config.yaml
head_dim: 64
activation: "tanh_gelu"
norm_place: "pre"
qk_norm: false
parallel_block: false
beta1: 0.93
warmup_steps: 200
decay_shape: "sqrt"
MLP neurons of a small language model. Each row is named by its layer, matrix (up: input weights; down: output weights) and neuron, and shows model dimensions 160-287. Each number is 128 + 24 x the weight over its row's rms, rounded and kept within 0 to 255. Numbers have three digits each.
Before each neuron's rows, "raises" lists the tokens whose logits its output raises most directly, leaving later layers aside.

raises: "obacter", " species", " genus", "aceae", " adults"
L8.up35:128143145125100148080139113152146140115139120124141069116109138135138091089112140112108149095129104053100131187145122136168119119163094081097153066144156085140147138130127125097118179124107119153171152088154098173136137131151128094139132139122156151132154079141105111107140160147157135122112139178090140154148133123118114098150130111105146154127175121096135121115125121161141083142103
L8.down35:132129126145126192139125127153158131107166119111136109134125140152130103111151151121142095139121118057121151106105131131111167106144102076170098150134121115155145147145144125103103136108069144150115120142117133151153165120129101090128107116120143143118132129112103072097137137156099189128133127198156154134121120123122112107132117084126164152110114146096163065113123125127181128152068

raises: ".", "he", " it", " after", ","
L5.up114:133188187113123160148163132099125066124110130138156153090112115140155144142167130093126136132138133149137116104120132132146174140119116071153109132121101116167139141134127149127141114100128155131180134066086153121151146180118133139099122119157137140157144113124069112140151123090131127093107084121142117096116112154147158145118137125130110105126143169127106135130089113102138138110114
L5.down114:137114101155119130097121089146111157132134127174105151118102145110129123122161138154127139079091160124147129146148059158148166111151140157154122149113057158138128148147096133143132125111141116142121121118103104126095118127110133083161145110117139129120100146136147148121166119127104103122110133162143134169108089138125121137121167110131110097104111148115133108088144141125115079170127

raises: "er", "ers", "vel", "ing", "ott"
L8.up62:092098114114150129160123137085122106117148101087149155146087089142117151170082136126113176129119176105136119173125125152123164124180118097090108120055132124125137167164098161116108100123130146147102145119125157142132191117111107168109151148122161163120133148090156148136166147134150136141097144064178153094128146164125081132127116123162121117142114142142115115099116146104130132097166
L8.down62:148116131116088173107109172137107084129118114149107112147135095125137141113162087131140147138125143166138115088144147134136148153083129129151087131082131126124148131063153125157161131160125167117123096094119162121143133123111118107109119077082130145073115140108127134141125121101176081117119101117079144146116133127113111136158156134145120114143161084141143124143148135114116138114135

raises: " it", " him", " matter", " itself", " themselves"
L8.up985:170113174124097149156119164140187130094182163126141138131147126091138115086117154122125181108132149084080117118114150131154105151128157131112118153148160099119101110156182103138132093116173110149152089050153105115115106147154112086130105133098137112132118149134154117112118114151161112126123130149118137097096171142139135150147093123128130116131124159158156160126090169135157122149127
L8.down985:122096118107126126129109090157101103162128190125151122110092095169123133110144100136084158152106118111138108112129147113136127133129109162133150129115125110091156141124109113162112121119149128153141082162136121170107115102159151152106103078140147150123124111150124148163129122119143123095125135146133158118134098095148138136153132132136136110126168117179150091163110122141070083108145

raises: "ment", "st", "ery", "ing", "ning"
L4.up503:075143111075141096130171121107128098162063144176065149118170142099133118115144093089119134131122146168126162154135137076137082089118111113135106150094135110147142087156129142113160087143135151171129142125118125118126123165118183143134104101130115133120123160129118140101160138143137142142136137154113105176114149143182131115140109129130123123124120108156124115084160159121139135109126
L4.down503:102124123151148143120126097110121078177106133157137093160140096123165125110146101112144138125140089097154097135085141141124120130135089060124077110162178102120168134157162109108113114142091140178094118171135138129115131112078050094107116115120130133143155096155104150164105143130054119166110169157136125100133087101110122153150162099182162098152126118129135128123080135109125112054122

raises: " of", " Of", " surrounding", "body", " responsible"
L8.up134:133102135147136100111119146137116139121173125112160152088036110139128090121108161097090105115131134114141117109134154163142129123083084103168112148144130133119116141123147098060127132144105148142115146159143139097140128162118096112111129139125151151174146168125127155142144142162127121127111140120162149106140127118106187135118174125157160163114157135127106109125081123178136117116100
L8.down134:088175129139111100119163123127145104146130125150107096163090110163117096140082116128097117146140145107109135144165111140138126114152081120149121111139090084151150138132148102136143136117110114104132107102137189128106133119133111131122119137133112074096115104134128154125128098146156140126149145082137151110158159120132141098114140120131137159132134140106128144128147131122139138147128

raises: ";", " |", " L", " W", " (2006)"
L8.up1048:155101120136132116129151116080104141139116104120135148130130150152131130119109106159160141163079167142148146102118102140070144121155136188104137141148143133135151147115126131083128134108131143132112154151113128089108123111155139149119149131111126172087177107179118175151099106096163131133165138106143124112136132161149153111122128152106145092125149130143143123129116125127152062138111
L8.down1048:165109091129159122128088094127097126147113127159127112102119123135117114143118166137148093087166150139129127110126106207180135129179106146136157143122139119098149130147076097121132119119075167134141114181116165120153121115154062108127096163086114112112156105131141147138117147078139137151184121098127116112106127140109122136155186124128133115188153134181145130124119133078184077146137

raises: " era", " period", " times", " reign", " years"
L8.up1338:143156177139133116147129136104094119102120151120140091146143130148110149125104136126121137132152121094115141159112139075120132119103155105102141082125129105154133097148124089131117118075126130107132129119094153141175123103102119096126114101135106108114097054123126145121122140104099090162082143143105131192079127151112133114130107088145113144125121142132120165120135118135131119124168
L8.down1338:128126138073135105155121131132108138088105146085098086156139097138149135106122126121101099067155136129118136128170133144151125189106186105141106129116098120113125151108111113134108135112162094168110100135143143159167128092145094103130119096123094120134129145163128127124119160122102113111122137132148082099071128156153159117151154110115091131090110174153132143123093138153151184154154

raises: " \"", " “", " (\"", "mil", " ("
L8.up450:127141119133092106094157152152114157102100114093140118156114122078124138151094142102127144165125117121155117145140142135122126080113157145110121118150146132129114098145155153158133091090111156138158115122111121135160134127146113131169132149072134159129140160104093110114078094109160120125095142134179092116160122143144140141169149163140114114096092114105129120125130123177121124132182
L8.down450:112108085119112135097121171174151105096106121149115118201143180124126133115173120140153108142122147140110130116143113110128131127128147140146134097110124137117128124139147104119115143187095176113130119152155114137133148127164139122125138115134103098124073162122106148155115099110125116133168133149099124131103100156126107080131145169132113119122108125116154129132131118121157113113127

raises: "us", "u", "ward", "ub", "o"
L8.up341:153157136111139153139124102089142134124125132159111108098131130117104118173147108122123114119132162158118126143111163126122146129144147154129163112136142101100150126104135124117130157132069079148103119135127153118114087109137109082126147161122115088131120151146135114115113139100163131098112139113145125167126150145106128114162140130151084120157138124161127168076130099115106135094145
L8.down341:104126094135089139133130138165133107139130153073116100159132145144176122124141149137137109147130116120121162114145094075126131054143111129171141184112097147120151130114125132167147121121146135136126113146130099140124153116144126085117125125149163140117125137158098151112129161115198151162127156102133115129141150153111117132150139158138164088109136105128132120116128109127130133054099

raises: ".", ").", ".\"", " 2011.", "\"."
L5.up137:124141124139186141167099102121158132143111127111132137140150162085102164136123103117113154133124132120104085064119137141122068125111082073166120105112164159155125160100123098087134058166141124121157156139136123139144123119075103143145077132143141125135097143135165155110163096077170147104152125136156106174098115120112119109151149141133130156059143150132152161114107160129119150130108
L5.down137:140076160140089111077159112088135110121125140118175115154112101109173084121139162132139137164118120152155168157104093171123130101149129153088136155110091104110142101123141126119153129120129127072133166100137167126128120085104160165149130139127115122159106147117078123073101146140112138104136092142146112129126088135139130095128150092094087083150137163120113107126122119095118118091120

raises: " his", " he", " her", " him", "ary"
L8.up88:138109158126116130116090162137130142095089146108153168073172111110102163189081136117149112122096107100121095187122119165151139110158152093132133134134110127186109175118087133132144112113138138127133117138105124152144162143121131147119090082141190102114107050127093145121135113150095132107113087109160144123122079174128104133144104072158140124118143117164116136112065127108138115127150
L8.down88:133093122155121149160128097137138149087118093130137119130105175113103103160148152140138114148115160088109143159118119118108122127111174136141106104095111158115073119143120138153169066120139133140108146152083128116145164159108097082163137108110078116141118095133162100133146142156131108140108102093141123099108163140132145103099127104096109147138126088141138135128119146100111169142107

raises: "gen", "g", "se", "ut", "b"
L8.up305:131174154032114192144150138101148128141154144146124187141115148133093141147089149078148103123171171097120049176122168122125126160144143155131143123108131139125093111144124109069094124118116169137119149141124123126071125146132090158120133105122088143135086138146117136156102125171107151092120131165109131105146133115133099107141141141126125160127105102108158150108146127113117129150166
L8.down305:114159142103127124146139159147137082096171161123124130160125144142132112133102121086122133151097107130151093168159129123090098112157089118147147078112119115118101117129127118178105101145152129130167120147143132113112161072141129106140152132130171143094116091131130148088128094179125125178151152168091156101111124146169152096123108129099147149150148137134126136142132126108145139102117

raises: " purpose", " reasons", " reason", " run", " first"
L8.up926:103135099147128133129104165109167111141121114126128066103136154133188156131099131156142109117111136115118098162107143165148137168109137113111110146126135115139174137113119104131108153107126161142105115126121153109163155134136110105099133089122136097149114170120140153135144106169104136162131119157151120104151170175093151110107099143127124150128162121121140131085121137151092133147127
L8.down926:112112111137148148113140146076134105087071130089131125106136144148153165113155175138119092131130121099106061128088179142117104130154132113119077114155078116130139103106130089094148121163148141116138110130093103142109182089126135119140128095119145125120137148145107113116109110158142089120108084098135148143085114149119154164145103151133086163126143102126109149140136131142096090171130

raises: "er", "ers", "ern", "ery", "art"
L8.up45:145135138177129121131120150142119097153126089132098118152126095130154122170089127138163144106108151121130132144122117088170140118136144157128111144066125138127097132118118145165129143114120157142122126102126149124142122147093145134115077122114142094103109108118148139091158106110161111185105162124144101134133152095148179121117134149126137149118139167125142106140140137158151099158124
L8.down45:116179110102079128125105177155115101146103114112119163168123117154132111177107122108146130111113176184146119146117111125143175155073089131137086148111118156117125127110119152163125148134095103114145111137090151120150114130101123104123106124109146105089144118170141127127119108094167077162114175119121126164126151144091136138158110131120142144100132158136172175177132108129146094129091

raises: " \"", " '", " “", " (\"", " Pos"
L8.up1245:124151142129109139127134109104127114133155141134156151169131137109125154121155073110132143124132145155167175195148156115144131136139087136159105100136124137091074147133162117129140111117168156138109078144135121156154148138151131149117135118177127125142155116158136147128110157153097084120124141096076131130137124108128115126183150133158124122164145146152110153134130093158141080095143
L8.down1245:136096102155148135151133150137113104131113116132097133162093133125174126099112135133145126112153151127170187103110107123129121111121156136151086127179123130099128116090153104140147154100116155123124147139142112130098107089103145115141079171155132139126109149092111145133114133151130126102124135122138139089095144157150123161188133179159141148106109139133121162136117140116135177128135

raises: "d", "r", "nd", "l", "rs"
L8.up526:160108119170150104124123097119147106119165158129133147083114131163136154098131134104091127095134146127104116128121226142095120114152125162140117096126184189157121096099111126123129112140130157134114109166145146092136139108127144150124161103109141114145113158130075139150128143171132091116151143151144132148156119089145089136109131111127113145166133135107125115136103149116136071128142
L8.down526:136122158108155118096108138110136152112147105135102145147131137132141147082143147160140152093139094135120105126127145169100096202145129125115145161124153110116142111113097165151135120148171102127142103126127123089136130160149147108134102095189130130159089123140129114127146119130154076154128146129107103123121136143098118132104126140115151099110159122128135110137151141090148124131133

raises: "ano", "ota", "ry", "key", "ay"
L8.up112:159162157131113157094062116120131137092137138111154060166162128123061108128124127120137113125124182134171144123126112118167114153126174114092203112085144129099143138162107155140108143140105115164126128137146130124135123119150113099153145121107132123139100160136141112132144159135118123143143144148140125151116141105089136142115130103126165123137107127120129076135137093121146132183166
L8.down112:159121132181159132097144101134123102141160141124125123144152132213141125160108127121162075123129159106132133158116135148190122142147165133120150123108147106107125115098138121125127122129101150163141106124120136144140111136119112127070121115125138086142123124162146089075114139121145114152147126142136132128148121117099097153099175123116124106144129068159137145155134121103177188152109

raises: "ed", "ry", "do", "eng", "dan"
L8.up143:145128159153173118084131096176164163149135092118114115145121108133124161146157180129125112149127129108155088148112111099079151143135125149099112067138190151149149083147116122112164138105131131163149138121115104154127139114118085095151084120154110124145133143120137120169105094156134119164140131107170104134133135127140129157150134117099121136124151172139174112105110143137085100064124
L8.down143:102121090119134107143155093152111119140099162123151142149142138141110151121152130134110134101145090172111146115146131149151135125119133102157110173136123131127101164131118156149113130167167143127132158127162125140126094093129099077097113112139130088122113162142110104125151133083121114121158141100172122143104170128090150135111143131160122153124145098114091124097134095081147173119149

raises: " record", " records", " reads", " date", " list"
L8.up615:149157132150122154104147144125093110083081135138183136133142138127127125110178097146140121150067097081134150150093165118140161182103120114108138112100149161184062159171156109151141155140141063124140142116139132136121116177169123091130139171155138106089124080150139119116127147137119105119099078132153175161119126106151163129153156122110107098119138175142098100118085159103114104120125
L8.down615:154152128153087142158086114154133128149120142059161090112078174143120112091117116126163074114127152119135062135087092158174182164134107135166133167126135108147089138135164137123117100130111084119124111095156122131101126153120130122089110123167147133133173134128101135129149164131155105135125133122134175128149131117106145107163116119088159142171127137153110108110067140099123123148146

raises: " \"", ":", " “", "d", "but"
L5.up826:119136134182146160123159120121110137163175109092117092175110147132130084139172121128107148102131123118125141170145101107119144099118096135175149136119099158103127105141176142126111141148122134090182093136143097139146107122145130124118166121114108133120087117180131156112130175144107146137133128122136148137079114126167103125102122127157146126112128132101115164117090096124087157099122
L5.down826:130103144162100110130139084120076108092173129137080143168104157105133115158161100130168134105090093100100074116118112129124122108105112153152111119159127118121152093128106140144090140116164150128121106100151067174123129119204117117151098111137103153114113134141136142128139123141070162144117128100100162110091136127141152121152106137165137122110167132156128113103128132157119190152097

raises: ":", "):", " a", "pire", " an"
L8.up827:097078141116185123121112139139124116092134086113108137141149105168058143130111151158108099140085148169139158123114079146127156113147124165153117111137123126196179084125107138133144173152146156123118145137142163110090122127141093143124109156128110112104180140103137115103146145121094106150185111108150114106099131099117170167124118106118130146097117135080154095069089142124149141121134
L8.down827:111136114116091123099133119127178085157152149125116121112157183119105119109135116114146107195140196097126154137106130135139134125145129161111116130166108154165185112135135109167136143166126160122109024167142142121136147107125113117087116171107153091115113160135102114167153160117088148140133058076142075137111140136140120141078106095165133152124157122139109138141095145129095138151136

raises: "ing", "ative", " themselves", "ive", "ee"
L8.up1339:127148164126142108160109160157143133108086121122136141152143091092137131067134127071154080120156194142120128110158108084120095114146119155138123104117150143116148177116179111116147113134120136126120137133151130140145104083124135129110121095140154154121122131144149115123141103157083180165161150143151123125111144110163140134117095145121133169133130156151111117132133129125126118163171
L8.down1339:160156134103119095175115087143100133126118080144148079126146090115126114132141126113078158118155110134103101144121150175113145150120146145127120159096126117090177156098127097151125146093148119126139150104124136117128105128091119112092141130136111156163109135090178121095156136139161143173086192169115122114094141118148130119161120109119131100162135126136067128119082138114071138124167

raises: " \"", " (\"", " “", "gt", "light"
L5.up99:119127117116152069120134140107140156139143103115127115113143118095120119121120111151106122126106176119176128160160157140123121130113110130115148070147124079131113159113170091102102107122129102110131141097132112113122131135122166134143142128129164151119097111130092176152130121125142171180104089168156139110120146111145087141144112076073134136096124166125092113149134144160139096098096
L5.down99:114135126119113130158150134117111130145106106134110128131150120084134105120166133154113109092113183131164182163156111145097139118145148141105111101158129126137146124132146091132134142143108137144122131166107104133137133074120129125110138130104115134132112151137111150104093126165095122110098117097124144141164086122128108163119164101084101114140095158166125139124088158123147138148139

raises: ",", " it", " he", " they", " she"
L8.up892:141103101130119187134130102092102099136143155166135175148126157142140133132128132131096152134154093176129150145129142131152103120139114153153131143115118163150107117090144133130110104145163124145151109086129123117109129132112133156102119076134122150147165110120079146104146149083122079138119099127117090140109072115119125145160132144151127104110127141152080120148129114059129102110132
L8.down892:153147133133091129162082136142068097147135123122148137139107141158124116146135136145105101124134134109112164146129169099129128130137121118146165123146150150138121121100150167138149090151149149130127091139099190155099165128123132151119105081143125143146135157124115133079163112124124157130140115162112117119124134136118137121110131115149128105116172131169111126096123124153142147126093

raises: "s", "ing", "ies", "y", "d"
L8.up1307:133098126094131123137114178145136181084118127108161120153142138150166123122175135128139156087092116125134103145102114181121102088142142148123167136143127156154146140132138115143135126148136137154147138122111134151160137130120118114146088078094121160134106098161076155101135141145091114113193125118081084132166104111122134116142142148151078141138121130111132123130144136135191113118167
L8.down1307:146157156104132102119158115146114154107178123137112118182126081107127135147148103127105137117096117120165106150116117110095142160137170181122148168130135165092116120097112102170105120118135130127116110108082139163140127122130118128166137122162155096133098141096137129146142160148144143171115115132163149158166122141124155113143172122131158097133161110125115091108094143077106070135109

raises: "ried", "led", "ing", "ked", "iv"
L5.up41:156126124137137141126137074135163130108143123148126113136080144136135136184155103129127106151143130151144120059117140130098137123139102086121142108160114143166150124145121105131113122113093110102138132117095115141121100094142121100146129071105150127163116135147125125132135089126139111113120092158131133109131127139079136164167156133116100098127112095088150096111094134156122116153104
L5.down41:129103122143105140148124134160128115085126147104111149124141115134135101107142146142120120179098149165117149127157165170093153149108123091125137107140114065136148164116182126124173112154145096128145165152080117142122132154113153187117115134124127108054105131124110122168132128120152137129156088119108077114099112073121129141123112106102131123140129152119119120152108129134114113135147

raises: " They", " she", " She", " he", " There"
L4.up1065:167157189129096127129127131094152130132109106125136136075074124110153115110122148115122154162125138129162119150099133114131130111146136143122113156119122107150116092180153098118123136129194116108121093107082165107112192126145131114107111135116141152175146156143121100102115110147138136125119101135144096093141150141143145125101109076172101142127118108100118061125129069130149126111156
L4.down1065:153160169137123130099107170137151121126079115165159144169113106132096094109124166152098137136109161115133122101144097176139158131137143116119112122156125111139124130128117142088087123153150117124155164094131145096150161119103107075100160137108147121171147105130109126151130109149128111139108109150171120124131108143177187143101096117147115082116154119132180132104113091116112126142119

raises: " visit", " call", " win", " attempt", " trip"
L8.up206:109100179115141086134118127100155146111146122129151101151132141148135166147150114140166103093174091134150113147089126166136129131112158100123143123121175102140112118163100134166103097126126095138113142139164128140194149122086123110098089140149135139141147120149119138144115136099099114142148149117120113111095133118104157145129111125147160159143125104154126102135100195174119123129117
L8.down206:100126121163161085121124140162121104124072127147169112110089133090118152198128086151179103112119152137122101095134112117112119166098133135117112162126076143117193127136140127105108122123154124120085127090117137122155149115119128091114153119151121096126141121148142100123133140144146123090124132121133096119130179127126138083110129165126131131119183125112134132126108123149111106121117

raises: " L", " W", " H", " D", " Edward"
L8.up1249:142162147122127136139159145098124097147130131123100159129113189106109092119112103141146182102165132166075104151120128140100120125126105149052181139117127164113123133119103145096114075092111136137112156153133132135114107178107143127132144118118149164125166089153122152139087107106107102121137161154152045110132143164105115109126112102130107120120130098143142111106118128144157094136152
L8.down1249:092077127116178119160094150103123117140146103118134159121135129160068138148141112137103126065122111125127148127089142124110126175087124104114135156125105136106156137108077092142107109136106145119148176154119132152152162142129094141125147149130140118115162130174164118142136096126082136107093121115159096127118143174093143144126150157138091127142130102152146156142149125151120121138125

raises: "–9", "-6", "east", " higher", "–10"
L8.up1232:090130126143148138156113145137165098123128154066162135133142179116145142108149155095072147162156102152161169149077142110127140141128089116125111135100142124147126115105163143152157117158141118091133124102140137131100119107056127155122102169180118108165142129136149117147140142154125129116141105127092139104113137106153128096131129148129122082106106161117150164124127127077165140161125
L8.down1232:146117156134152150172106140153125146134136170102130112113095187117117145139139111144108113118117089153148139134130091149055098156128162097089071112136156147125133117127085143105102081163111086164136102113108102122128146140102092174102130129116136152166132140137114192097120130113095104148135131123130115164117172103149132124096128155121118121103154123123107155115172122113168178142172

raises: "field", "ford", "teen", "mol", "back"
L8.up115:117146118128133094140139114093135167144150151109138122125109144126111098152145109086140132145124101107132098088146119156142115163127086125104164145116129123152116108118142136116147160098112123175139148119139119128150160174088156123095106086173118121085122165118174110143081141084124145143165123121132138118133130157102144098122130169102134172143171175162156118116125128116118108104166
L8.down115:134092127102102146138094110155122101132147139163161122122143157130145122091134130169087154098051101152100143124109106120160151175175119147113165146119110117119112151133128124147142123150140133147107175138158108157155103151138112134066150171098130144119130102132115086133141100102166111135088084138099150107147134137119111078120121142142162141129131136111168184137129087121107178103149

raises: "ally", "ity", "ly", " figure", "ian"
L2.up492:135126115114136155169116133102147132163137119136114114152153089085090161133120131156102126131104118149140131119167127103136093053103097153115141077099142173109101140150160113119120186102116179103129107135127142138125099143114097165150093151085120112154160117121126124097157137147095112114128104164166136136120136156130149136123151128129144116129157116155110124130075128149114141143115
L2.down492:114113134116121083152094128151142122112108100116115159154150132119111128129151147162107119093119125126138117134140141176170108147137142128134150148099125126126131178099109148133156111113094152087066111079131129115146141124098113113122108138082102048145138106086151128106136162126131115090157142150182128127118149127107143158108175108116135161115116107106098168121112150136131147122107

raises: "sser", "mm", "tter", "cca", "cket"
L2.up172:067144146108142104128115140111126151143087129108198117091168119116105170138104139156117134132111154129159101141097130143154144147123125196143104127132158132159152118124140099102129153126129149155135106201129137155117110100107125146089117120145162112127103105096159148112102149156116108137116082135109106194131135123120160101106133114129097109151120117155136145132166148133118132143125
L2.down172:126122118080090114140155042111117145147119154133142144147131129104155134110140109177107129074100107106131120123114121165131136160144126114166146164129134150163101109104168143108134166152149122139128134142122151135127110125123122128074135123086151095132140145104130130126093131096132124115122151120123141143151087096111138124132128145118105143134073132139120181150154125108095179074125

raises: " about", " towards", " toward", " to", " against"
L8.up1166:136140166142130118179135096162146093173066148127127131098135188184131144154118136101168111138120171108158173133117128122115089118166103098142142130061141100098124176119143136121096116147154144091111120147132166144112135128148128144150126102139117166111144112100134160099155133157140151120117133109082101076151093150116123130152114118142141103129123144083098149151132149122140120104130
L8.down1166:161128105148165142172138090124101174170099132128149166150147118119101072122159108153136136090141125140141145153117147141145166126143109075212117081119127145167135122130086157116176152150131169145113153131146166132099114128155151086114144111109145132118132124128143129073140144106149155102143130164130116087144111138127129150125138142137138078116098142146085125121143100137152128145176

raises: " against", " With", " about", " with", " between"
L8.up847:097162086113159101152135103108104102117144138120153114083103151095101126092152102120165146150144135167187121145121137143132127102136124158148135105093135138132115127150134148148100133116098171135150144113131131114149129120128112156134116149114113125139116151110109126103152151146131114150136064173157150138147087144111091106113129131146118149140155142151121144153131123143109111087122
L8.down847:084131092147130138160137095151132132119100108160120132136125107107108098159127133097121100100152108149112135175095173135149157109125081115116097138105106164102138151143149126175138148078143122085125130111106148120109125142164173172116136135145106147138174084125160107117143132111127138088145125132134166165138156141128160140135162169155134062136158117129116141142132153101131097152147